Part of a small language model's weights: 3 heads of 128, no biases in attention or MLP.
MLP neurons of a small language model. Each row is named by its layer, matrix (down: output weights) and neuron, and shows model dimensions 128-255. Each number is 128 + 32 x the weight over its row's rms, rounded and kept within 0 to 255. Numbers have three digits each. A neuron's up and down rows have the sign that makes its largest values positive.
A block is one neuron, or neurons of one layer that tend to fire together. After each block is what it responds to, as a language model described it from the Wikipedia text at the highest values.

L3.down84:124163173161132107114100116159089087090131190162102098234132103136127156111152136139125098101069127185149047113169124133132126156155047091117132143119116121131084118134173100162080132104106101132161105096116067119136173118138158127180140148088112189188182183103138115110154124108179148151147123150119124102130092100209092160148149127167121132107105092136118122157092171184102131110118
L3.down107:174133145183172112133152046131119161170154115059145075155123157167117163113159144157100144123052085078108122160186127091121141089113114106164194133081111132109152165094155101127136129118116109148107179124167146121132133097135115085154143112165176105102069147132112142133139124057080121146117101123115203153212142092162165170077143110139128105105078131106125067155099116078128118105129
L3.down164:185141092164167093101122106108134116101137100103117142093125160104158115140167108155122093180132169133081132084118125110070089091173118110132154136087080127152052166093066127076134077102117090160178094152114128184125095151138135144150179115112167110174123144126081100098122123132152140131074187196144153155124148111149157118139121156088156149153119111126118132120140087148058141207057
L3.down292:188044119128144165109132132152160083128138123108079123123138170106059150124124125124119092151134103167141161199087154115117140042179078106127163093080106106116117162218120141087144117112110135150102115128085102102120166161149164122150141148109104154128134077164098105120103124120159145193136116141184136170112078117142159168094164138138182150171159121078093134153102100137140197142131
L3.down498:113185116127126136124071108131147181110121080111113162162164087144122137131129105125143136099129103079134137130123151159178140083143136175109130140123061109127144170148062143153068172135114111143127159111128112180162121132111209137080078153109208141122112112106133122091091141144142117108158087168168089126112133123209069144151089074143121156124064132083110121071141121169170166106126
L3.down577:150142133137198085141116105174115101145129123132110122110109126107078132135122198139095144163058069159171047107082121141099118164145074112072104100138104151174153185124117104159190151092077115118144143126152113132146133117100128157111135148091169116119138089144177095127167070109110137107151124072103120178119133122075120107122154152141180115150099102140117158096128112136140137144100
L3.down743:122095110078059123160163115129124160165195143148082106157147137083094049127144141119155138151069148122216112175140189155107153148126119114156131105087147071119125138110084087141190100118109111141153113100116122112112122094119111142123091093147179137125143105161117146127185097116146077111100135134131116144115168131146137135123201074183165059165144091130081073112101108206183101160138
L3.down811:133126186125227155130045081070125131121185173131118106160095075129113110112134100130093101124095139069146202182127127101143157118186153141105095124130118117157094142130124117130156124123114119137158210169137195129110077069169088055098107106103204115122146051140112109052113146133166152160131174129157104131126105109153126132176096155180151145169148178068158138127110117114168120136148
Responds to: Short word pieces (often le, or) split off right after an initial consonant fragment inside names or words, e.g. F-le-ck, f-le-ets, St-or-age.

L3.down132:135098140109150188162110091110122151095178184064152114134161175126052114106124091093170132144149154101168169039124111121149136146140088150127118137116103129135113156104145136122096090145142131098151163107170114180178170141125095145078078134159099151142127149165169149174172134136064184104128151105125108122186099090126151117211133107119116066127112150129149109085112154115144077099155
L3.down342:134107159136140080153151088113192149152119107132137113113147112092117113106158162133105148073120137166139140165089134132088143049135127142096159041147101112123068131155139136139141162066158178077140116082104154159175136143116115190110139152130137085070140103108118180101123091074108174110069122159130119144090130138133139138114090072183135144137093129091133090137154081167121094123128
L3.down556:128089154179160148136093085172094085120136126120088132203120117129190136173107122137156180142142077087111142130092145168166098180114162158115147182114066169179134119091131195138159101092136115133119110123157118159120180167079231131111106093127136128148126122150110178130056110176109087123145115068132118124118148157080113151199113045133149165094147127157173121137107144152135147147114
L3.down616:160171107117150173129149134179163125148132088142112114162113158126096130115149085093145110114152101114134098126135118101190138157110122141107189133109111157133146107146068146137128074234154176098092153060119094158139136096166117141108146137183136141138107085178144116092145117147113103092162100127100091134136104062138155116132152047139102124143188121127104078087136142091154112108110
L3.down749:066212086089162084105085073125140099094071146120156115093147124135084126120109088134135158113123143134169082097140156083093174118067146121108098118103082127140157101147124061128061098164219121113115117160127134104125101133135096144149190143119113107157166096208096163149141138152116078123103104081149098099137133108141114128143107185119132130189160175102131120054143107088120123123110
L3.down807:157092099166100128128151130146144163143140143101123160164129152104127159137119110079125121120103106126131095131177117098108174168147130130148113175149157119105121131168138092178112106155135094102107147186135085212072189074212148145193160115185072152155084153168132128160143181138101061057110140099122136136207084090174177169135171169070152131091171081112154133128112077155151153086124
L3.down813:175133095155133109093169160134123096192136089087137110110139105121154145118123138110161146083101166089104124115155159083089169098152132148124134131135131153111157108114113158135123113151102144121191051146093125112162036101136146111136154083180078103102147129116166062132153075159093100140116075105152193158114032147187204138143158092137060090207164172125121092167121110107089096172097
L3.down1001:085110161097117105143137121118066080095111133128086117158138063140181111082115151144102116127101121121116016146123137147136084134188192070104139166124055120138140109088164079165157255089131099135128082167111160137091072151150088126198151087141148166108165106137122137129189146112067119106151155102170115115118101160158118123119142121115132171079152112138132159131103139148118129139081
Responds to: Second or middle pieces of words split into several tokens, strongest on "rit" in British at line starts, also m-is-fortune, l-ov-es, M-old-ova.

L4.down195:118091130151093170146162089114133101169136180137094091202135126093136059106138132099090152125133122146127168147149120160164138143084075128049119148152124148147129139148111139129108124113102098074154163172154169163183106075105151160143062102163125162174114104145114157227146135147087155103124068141132127210107128152147156159116134139106121185113169152127122199128140144117127122115145
L4.down266:115096151165118158109078108162140130131051127063151068133142138143170125102180179138099165113090131095150139125167114129126075152149117166172148143151133141104135122107070073114147107131162151155089101183096131131142182138091133148155177102147117146106122070140195081107122085177123137125156117128165076144149141127165120132149169096188119143130150143106110127115157095153096147166113
L4.down293:137051155135160064135112089111108108098191118095136141135093133081167144122153123149173155098082123170132124165090127075198102077100148128060143141129118121073121134093165121122067127110074125139140104152110169149133203124132075108176096169143151162101082150153183071148177202117114125088123121173155141090237110120083159100108110137124144079137126142153135148142125131178172137101141
L4.down295:155091094078127102127120186122101190102098109136074118103127131134120153114130130162171147125103125124037111134155168115136099165166071146171176124125144123154115127134134112084096143130141124139072168101119171178135135106111092129109126155055072131092109070118097141106075130149087135210108111160081159191107105105109090117091146113109097157104073225100132162110094111185098128103112
L4.down547:107169144114128123133157110148135000135101120196167154102093060126194133133127126176127145097133156125136179149115140154148166150160099146144153150169126117161140138092186140132145118093108065183135087159159149138124141129098159151140118064071097137119149103147098079164181166092066087109123117120155135173067055170137162069131081077095154158084158166158160190118123167138149152117152
L4.down597:134126120129162097182151091149131148144136127115131181147140168138142114085121122140116120164156129137121126164212141126142175125134132114146128094122139093114140170179157169103130145143153051121146149144114105147068141123139165141080086137094092080124120092090142107121118048129164164127145213150124159108064091134119123133080131150139112073154087123081136102115084082074202177150154
L4.down647:139098125137138156137122152131125151145153126169122091135105154157158135129143094119142154174137045149091134103126126155146128181162080112097146156100057168173147092117102121074174155131128187132073063116161139150131173149105106107156110096091147112071104143153113136113112156155060189174039158154123097136121122154126093128081119105096057137131145125182132096164124141150099116071114
L4.down868:119127182115134097127125138123133094115209144156159071110098135117094149162128143174102110089112112117145064133157127130115108116138105150135178122128130142162152142162123140094179103213168096140081116133119125183163177080116153118160088152074151078140070097102130206160057061119118166123181161110089141134064194156171105183147109114086147128142077152156148151140135163131118105078121
Responds to: Mainly the period after St in place and saint names (St. Agnes, St. Paul, St. Joseph's); more weakly, other abbreviation pieces (U.S., Mrs, FDA), colons after list labels, and mid-word pieces of names.

L6.down182:095129151087147150147146153109111168096067135171075149134104110144132153201174088112095109097118170104146081149088154218098065095134105102128125116163106143172131099149135142159132100106128080114184177087129140078097141141165134094085133104127173126124164175141124150113172166106111120090108143080185092112073098108162097161134142088148133087118149158127119125179146154153134150132144
Responds to: Nationality or demonym adjectives, often split endings like -ian, -ese, placed before a person's or work's description, e.g. American pop band, Croatian footballer, Welsh singer.

L4.down103:152102127155167079155187127128121170142100097096072125104070119181089211100158135141074106161144044085127177092187135124172109148119077154144093180123183130098128196147149120151094127145132160137121150168129139089148179148158148159132126143173128142116072157114133080128122155160096140157117028141155156170105158129172135174166173128073130143116218097072169109114109083147144109219135
L4.down310:139103169185130107089111125126139117073122184155096087145134091098091180120118153101134138101110167137139138106106115180156159102177147144142188132149092141118158136190109111146182119087125100107134173182112168113103158086124115085189112154165164126144176118144163104139162120211047133092124147143108160118181136122146156151115145153185125126158169123139130147148147100146085141178122
L4.down345:120124089094176059159135107141122097149127129152178136193109148154175105124144128096161104142136079128147119148116130107139118132085128111101119080126043147175133097157148120139119142170118100147110144150148133177133093118145085124154138152195137111075131114063136162089127192102119054042122113104091092119158123117177159178136138158157090109087153115119102132124128073105124160167107
L4.down401:085162196134146146152074150105153110127154121137117106172093118121118122109091075094099178128111129146070123139082131128151132110114114081072040104096103139135108111132142129165067135149114126169097153135184090179095069108094095150177138170153124131113123113104073164100175127119095098087126122139095102137059138136154116116121118130120100176101093077129101120163144164134132067126136
L4.down537:137081162157122144058127114102158096080174067157085147139128063161132079123080140155134180191138130164092130071163106168113116103157165155142143132161139212178135143111128124112130081118155157115115107104083094135155131137108131141133129134123163128109123178095180116138140098160173095174139156106141140097139107118179101156135119050108076156161144131170110109132107165142132117095075
L4.down968:071137137053122163146152104140109115131157137150104093116132113039106162060087134116123166110127170170170217134090123166144124151132134094126109164141099129170146148144134088089111149156108116100154110154164142120148146071115185107173087113165148151148089109177176058139110089123088210168142132133136169181122144152157144106088137195113179132135115120149159149115115095088082139127127
L4.down969:099111149172119162113115110077125129097173114127084135126170147135096137155129117160139123149149126145161208087156128153128108126132139164134176104149134133174104112106108073143138112107133078114130146163146131166111103140122181141110107093120095104132072110186173125136139147131109137159154147110167141110133138150146110113159122088145172183200135174186130164132078124149151161135094
L4.down988:093171132115063126133150101089100098153140173135121112105122132123092151166148105173058156141169186105146029033182169125118196111101110162154157091146178135141094140094142069155142114172189106191106145188132125118152125162120147135099092124128093142116126107052119129147132097083101138143133156155178144117132122141103171141126172146175176099160080137124133145151097158118112102160155
Responds to: The final piece of a verb, often split over word pieces and just after "to" or a subject, before its object: enh-ances, under-go, dis-rupt.

L6.down44:152097076135124105096139109117106131092119135147148162151137147128127094099117126124153115086141103137217099123174132142175110137108107149156156144124142134188127091074088078122138123162154097157104125139135078139055120135114154124113087136128086147150132065140174078119137137134103084146169114087129139168151105118159115141112192086096177159180158118128134120153114099150091128105080
Responds to: Final pieces of transitive action verbs before their object, mostly in plot summaries: kill-s, kidn-aps, l-ocks, forces, attack-s, be-ats.

L4.down265:100136144130125149107175116171094116126109174131103178163129149130188098159109122119125134133098106154068131134130175090099105087120117137124205123153124151084105134105178113155127101066135148141164079140125138153115162090122156117198117085140105153108092095084131160053165158123172075119104118082077112084147059174116193104155126046120137133137113190103115135151104139144152159154151
L4.down269:172114147110114138110152104118135104170155145112139120151136106143131102146175113113101136162179123066135114089125082138140056126102106081040177093187112105138099129118139135090161079157131162122141079123201157136156115209145101144169166110110097143149123085135080132172088092091129137092089088179097074117124173148122101181116139179159125112192077157136144135180139148118101069123085
L4.down421:172098116125111058193153096150109081099093121096093131148130105101168102081130056117103103151090107176181110134102159113117167072145135125110166138146122086122180187088148090144147106117122117169186068126122088121146121134092119166099164145097113122162140156135072158130147136100118154101161111177148132148134155151137160129180138165178158112148150215176096152100127089118134124141113
L4.down615:159148108117116100126120107144190109056066171154137109166092087143157135127123130197110085088108113150147200111137110152157108094129129138070162123119048103132099140156122116149128151102148103156108106122163086141097141123203129112095145130135163096127094089172156177093096085082157117132134114097173114119071135132081173098156101141132139128135132166096094165087128083101154144119089
L4.down788:106131118097149180165128061078147121157132116100076100152086088194128121124109164110101206083096094181081151191109106179159129116130095155171102103106143144152127179110092087114152123174125075110106099101132114179172139125157121121172203065126120157087105159119167153110175114088142116107086069137110115119127158144095134139124137118137109180138112140133045157153117120128176077134146
L4.down791:159117156131174133162124139141112127082141098099114110190101143071092142053128183166064114175129083179157092130161069181124165170166140092126075128119177086095157103125124125166066107098175117117056112130116089128130131122102062161126123139105122090149102144132120082108158159034096126119140148155123139099139119152120116132097123100144142116156057133156162160108166163170147147139172
L4.down928:168169143150117071101117132135193203077187098135194164167105159113063122118160109142129130139161125181173116168155168183162129125101123100102088146118139141104119121120106136101148115119107056086104134119154117159122129138121160072172045124113186199086114194170109138134139163164145141112115095148126134116122145143152065128085204126155172160143091131187073123118164099152116147151113
L4.down953:134110142138166088123096059096123132072103173090132072139107147147123081149119104189136128090178166110154095143137118128070096127162128148110184123153120114083097126185118121111184075175140165144094066117095118113129167111157145133141075076095109141115122095099127160136158132110098129114142070181112229144094129106141119107172108188174098082166148183127131146135103072100139139161168
Responds to: Short vowel-led word pieces inside romanized East Asian personal names, often in tables, e.g. Hee in Kang Hee-chan, Jinpeng, Wo; also mid-word pieces elsewhere (dil-ig-ently, kid-n-aps).

L3.down150:150126153111125053117101045097120095107084142130133109109136130174145173140127124134077142139141141162153093147111155145165094127128114100092163112119166099087130150108119100107128108117152177158210077143100126191118176107129120134175147132184114114110176184093158113125159145131092105079091118071212207125162094104185118089114166122133142129113118125099105179144149135166157101115183
L3.down176:132163150059100084144166082171093065083102086097146063116134134113140178195100118138107111111117118109155095088106142164131097131096088149125129137154129147108061183135157171129156094163075129033114074132079099142120125127109175192119088174095124123105158158184119193120133041134089070129133096150155164118143168154143126108141121154132107161174143082132176151186099150134091139135162
L3.down235:103128127120159167136124127095169105089152146129147106161102079130160070127099101151166152112152105140141130171095104087171066135114105118078139123100161148085117133081105130188107129106131112116110105172086120145083086122115146141144167144143150097117131096117117201156141138146067122071140118194139125099159088113144119023127112222136092091142140190172141083147121163122099106122132
L3.down515:115091176127072156120149062192131135130087122164092107109081139088154086166119127154183151138145125153096103054166133062095153131125133107103122143150127146100092130114157147138143143131016103147155131134156138112154121178137107164199138146093162108136123152146080109140180124091129086149183116126142102132104119179162161165134092151108118133163147099170188137186123123100111118203098
L3.down901:161173131142061123170167120147099138094099115141129100146150142159095182123141107073143139138109133139129158100084087098134225124136095189153110116150075134108137101157146118079147100098169106195108127162122114179135096178126149140103123148093073169118135209118125151091131119081075142114106089099111139063122133177136115170202131046123151114127134168127147126160120121092070108128140
L3.down923:105117191148118113138161136142134143102098139141064173192108112072130075113071111171147118115169164146123090142095136212182096140130112089137167166140103072127099080137167127156174141163123093133094133088153119087099115120097066159163106130149097105133143166134134153131153086131080131089143116125190131086103097088194164076121118123135114109138071146033131152149088125095154132125134
L3.down958:093100139093124177160046111132100124163060098239099148101153108109145140144073090133095141176146126108126083162154165149102150118199115133101184103158139144144135103164128130127102117133122115108170147138111142128118170163185107154125086132138156066111111200142110041110184162132117115102152170090170118125100125157127131144114157087107139098139146091162112160102148193092132106076120
L3.down984:083113104122118107118109179173146159035134158092187120104072126149102139153167104170147117069138117128104140135108168172064088094114076106112143090143124138191152126154118118111121140131136138117171140186107153174107097113183091178155125114113066126101190125131167164154185170092139152110109097153155130077079124100194061129147173120127108108162153145161146139166154124157144110103109
Responds to: Final syllable pieces of Chinese and Korean personal names (Wang Yue-gu, Lee Chul-seung, Dai Qing); weaker on country and nationality word endings like Japan, Russian, Tunisia.

L6.down1:118113197126075150099155085125115100114089077151164129141107158100131116090101096097110107149124128002066108123144097092089153155116106167151152208132131094105089145147078100104129139106116098110183108147089127139180134161099099136159170110138178101156116143158161148118093115098118143098106096142132178177151129080114134130076053127119164051163137147178093048150126071110179133077147
Responds to: Opening or second piece of a longer word split into tokens, often at a heading or sentence start, e.g. D-es-ign, E-xt-inction, ext-end; sometimes plain " a".

L3.down30:143131104122083120162180144169167084130182118152119130111125183095117165115088178117174152163142139144192156123141070170153168241173105155157131189170089167188105150150112171123112124115165069147149189118048165112096120139111147073051113136121117132128091149189173104128113112114108184165175100105119119150139130131128089129114166103166135142107112111125150196141123144154114096136102
L3.down141:148073144119156144152141090154143134117102141169103125146126177144095163138119112080059144085131108135133094070136094141163078085146097158132176129079129154148150161082132132149152118138120087085099173111113166128080133155149145105119063154135181152193140137153134086116134156147105123174151123090110137176120085174099169140146135153118124092135159171140160216150146065133095117059103
L3.down229:122120141162095151093094117091088117137102109074093145106115162165126138105130086157121146156102096162159147108155116107134141126124172124165166092072152132144129105084142061157127108124113071178163112153073103129116107106119167094155128099163190168105119128086184125095168161102123133155110138131088171115131066176210101139140132074149141193122168190182149087160139162140142140105098
L3.down408:104151105138138116115019114171158162133183058116144130146116117172125123110084118093106115139121170121107155006154057075168132103144127092142108150138099097166144088092099090194091183124149082147092162127104134144108217096126125086120152171109197131133162155119178150120110133112099103103169167143158087129138207113126099101133122074126147123110137087189091194083150124148135122094127
L3.down663:144112126118111141165130090101096160178188129146087066162105091107157151103119085185143157131114113062132155112120134168160103075145142103131135103145135144167129119118150062133127105100143128139106076116130107135185130158117107152113144140146142161077087116151119110102153102095148114183165112123127108065116067157064115082111091093232188146078141064098149096119127145166180135130120
L3.down697:129069149170095186164071093104080143114155160132119141124127105146154136121106111093122137100122097130112202028102126183131060165169084125183136110170183076109077119131138136078113163132161126150134055214099131118135073129109196135141156076183117173144118175118131091085133125161100134194076160159140131167145163131115152149119128086139143075152153085164215136081096141114093133124097
L3.down814:094113106162046132178134090132127140124146105101107122159190169126125160132053132081076159137167083145127129106178089154123132210096107150176165093124127143187119160166088154124114168057158118132098153136120141146090134174056131139160127110188099123134134127170186130168120147114129145161118121134136094166180176138174149169083115152129133087138134175198126147108064144095100106134100
L3.down932:129118070167135110120081104149145101146110117100127116162091121089102138163115104113183171071171137142083135080111119094156159079136155157139108074144125077199138123152102142149212133137096084147153183131135184120137129095151213188137125153144102043110129111104150095137166150102028144111101095127184146180147151100079160180105118102129097144080157090139072089060168113075137148127090
Responds to: Final piece of a verb, usually a transitive infinitive after "to", that completes the word before its object: h-ide, ob-tain, esc-ape, take.

L3.down146:153121133103081062111191109151110171139156156088100121141163125228114132138135149116133149041131154190183068176149172112100167147162114114185172101162182130094146149135155095130133114156114090081119165144150164185084127202102107105141135142103122170137127083137132115121120099175141096125164078113182137177116101159158125140173089060114133174117118137169177134118135205122109091096131
L3.down409:085176127060082155166121087148151143127152151087071129166119121143131171112133113132097189123143157155101115139100141127118131141180122060119120105163151154094134105107164116142063134193137150126051149114102136144108170207135167171150127170133118114155135168134120131144163061053153045116145125109116114137082109101121163038098126169095161105076162104071085104053122089231097141159118
L3.down513:128130105165102134170135175049127129061142129101089105142123147084118144096150195128098145100123131109128140165122119128126184164184147116169138148138137120148131161097106110118129118172133119125104148100104114166137139175094134080136150102138111177117138127118117086107079173150105071068147067196128102113175162092168115098065141118171165071138154143196147105169131143106123113121169
L3.down545:148137138144158112059134050120182108083213131080093141140091048149103149158155172069119215103142103138094141128121117132109140085184086117124115126143133129164133078083137100171111127112151117105139163155117089164106062125105106098205119116145111081165058106095145156116099127111128097070070134131126149131158123152147105189130104106095062145118175183132162154094096079134114123081137
L3.down608:107108165118116193124134144118154236077084165195116112120157166069064151169164111114162164130094152127120063097112169142158058142137090211074131135148132129142086137055131169136124164178126149113163143140122107120122116144111126119115110123114119133175171178154168132073059161159103141170123156151170163168095126151191112154127188136135127109128149079114112115133111110113105109146135
L3.down742:105175114159123147088130112126206110167131111109188121086177110167104159124186164061094136119167173132101111093126115070137135148102150109128123205108146116135127129095141128167129099107132132152118120103097119175159084096109096138142160148100102169135140081139117154135107097123154165126117065102090159146081119149191068136141175141125183113152158103129107128056123176104147131138121
L3.down856:144090190116147118131142060135096127120093134120153122161143110156148112148115118111099166145098127144187155126136159098101117169065088140091140105151186140130118083107130175123146140203075143076091150147090094169115185143114140131063144148114162128145105115095115162121156148166147094101110062048091115152150162100167102095079148125135151183117128099156130138116103123133120107151111
L3.down895:178171082166117097185148143105113146124164111136152137138119165129101088121134151109112136130092137170141122134100154164126186096163112064124164106158098107102138093099126121132122153043130151196129146136110104169140139143131141108130134127114058071121125127115099141138113071144168078061175108144108168126155097116124139127105122193098163102108137114069083175048134189143124096075132
Responds to: Partial word pieces that begin a longer word split across tokens, often after a prefix or hyphen, e.g. N-int-endo, re-int-roduced, impro-ve, D-esc-ription, con-ceived.

L6.down647:174126058138079119125161132137053074118176131111141124092059114143151171044131084111085119117180125145081097142128116069085107132147137157076139108030091149171041137116119130098142167136129195087089149135083125127098147121178097145110106142165117126151178176096146165099092157153130092078139079122105176135137103118132156148134138068140108154115109092154133165091164150133063133128081
Responds to: Inner word-piece fragments in longer Latinate words, just before a suffix like -ation/-ated: prep-ar-ation, releg-ated, assim-il-ated; also score digits in tennis tables.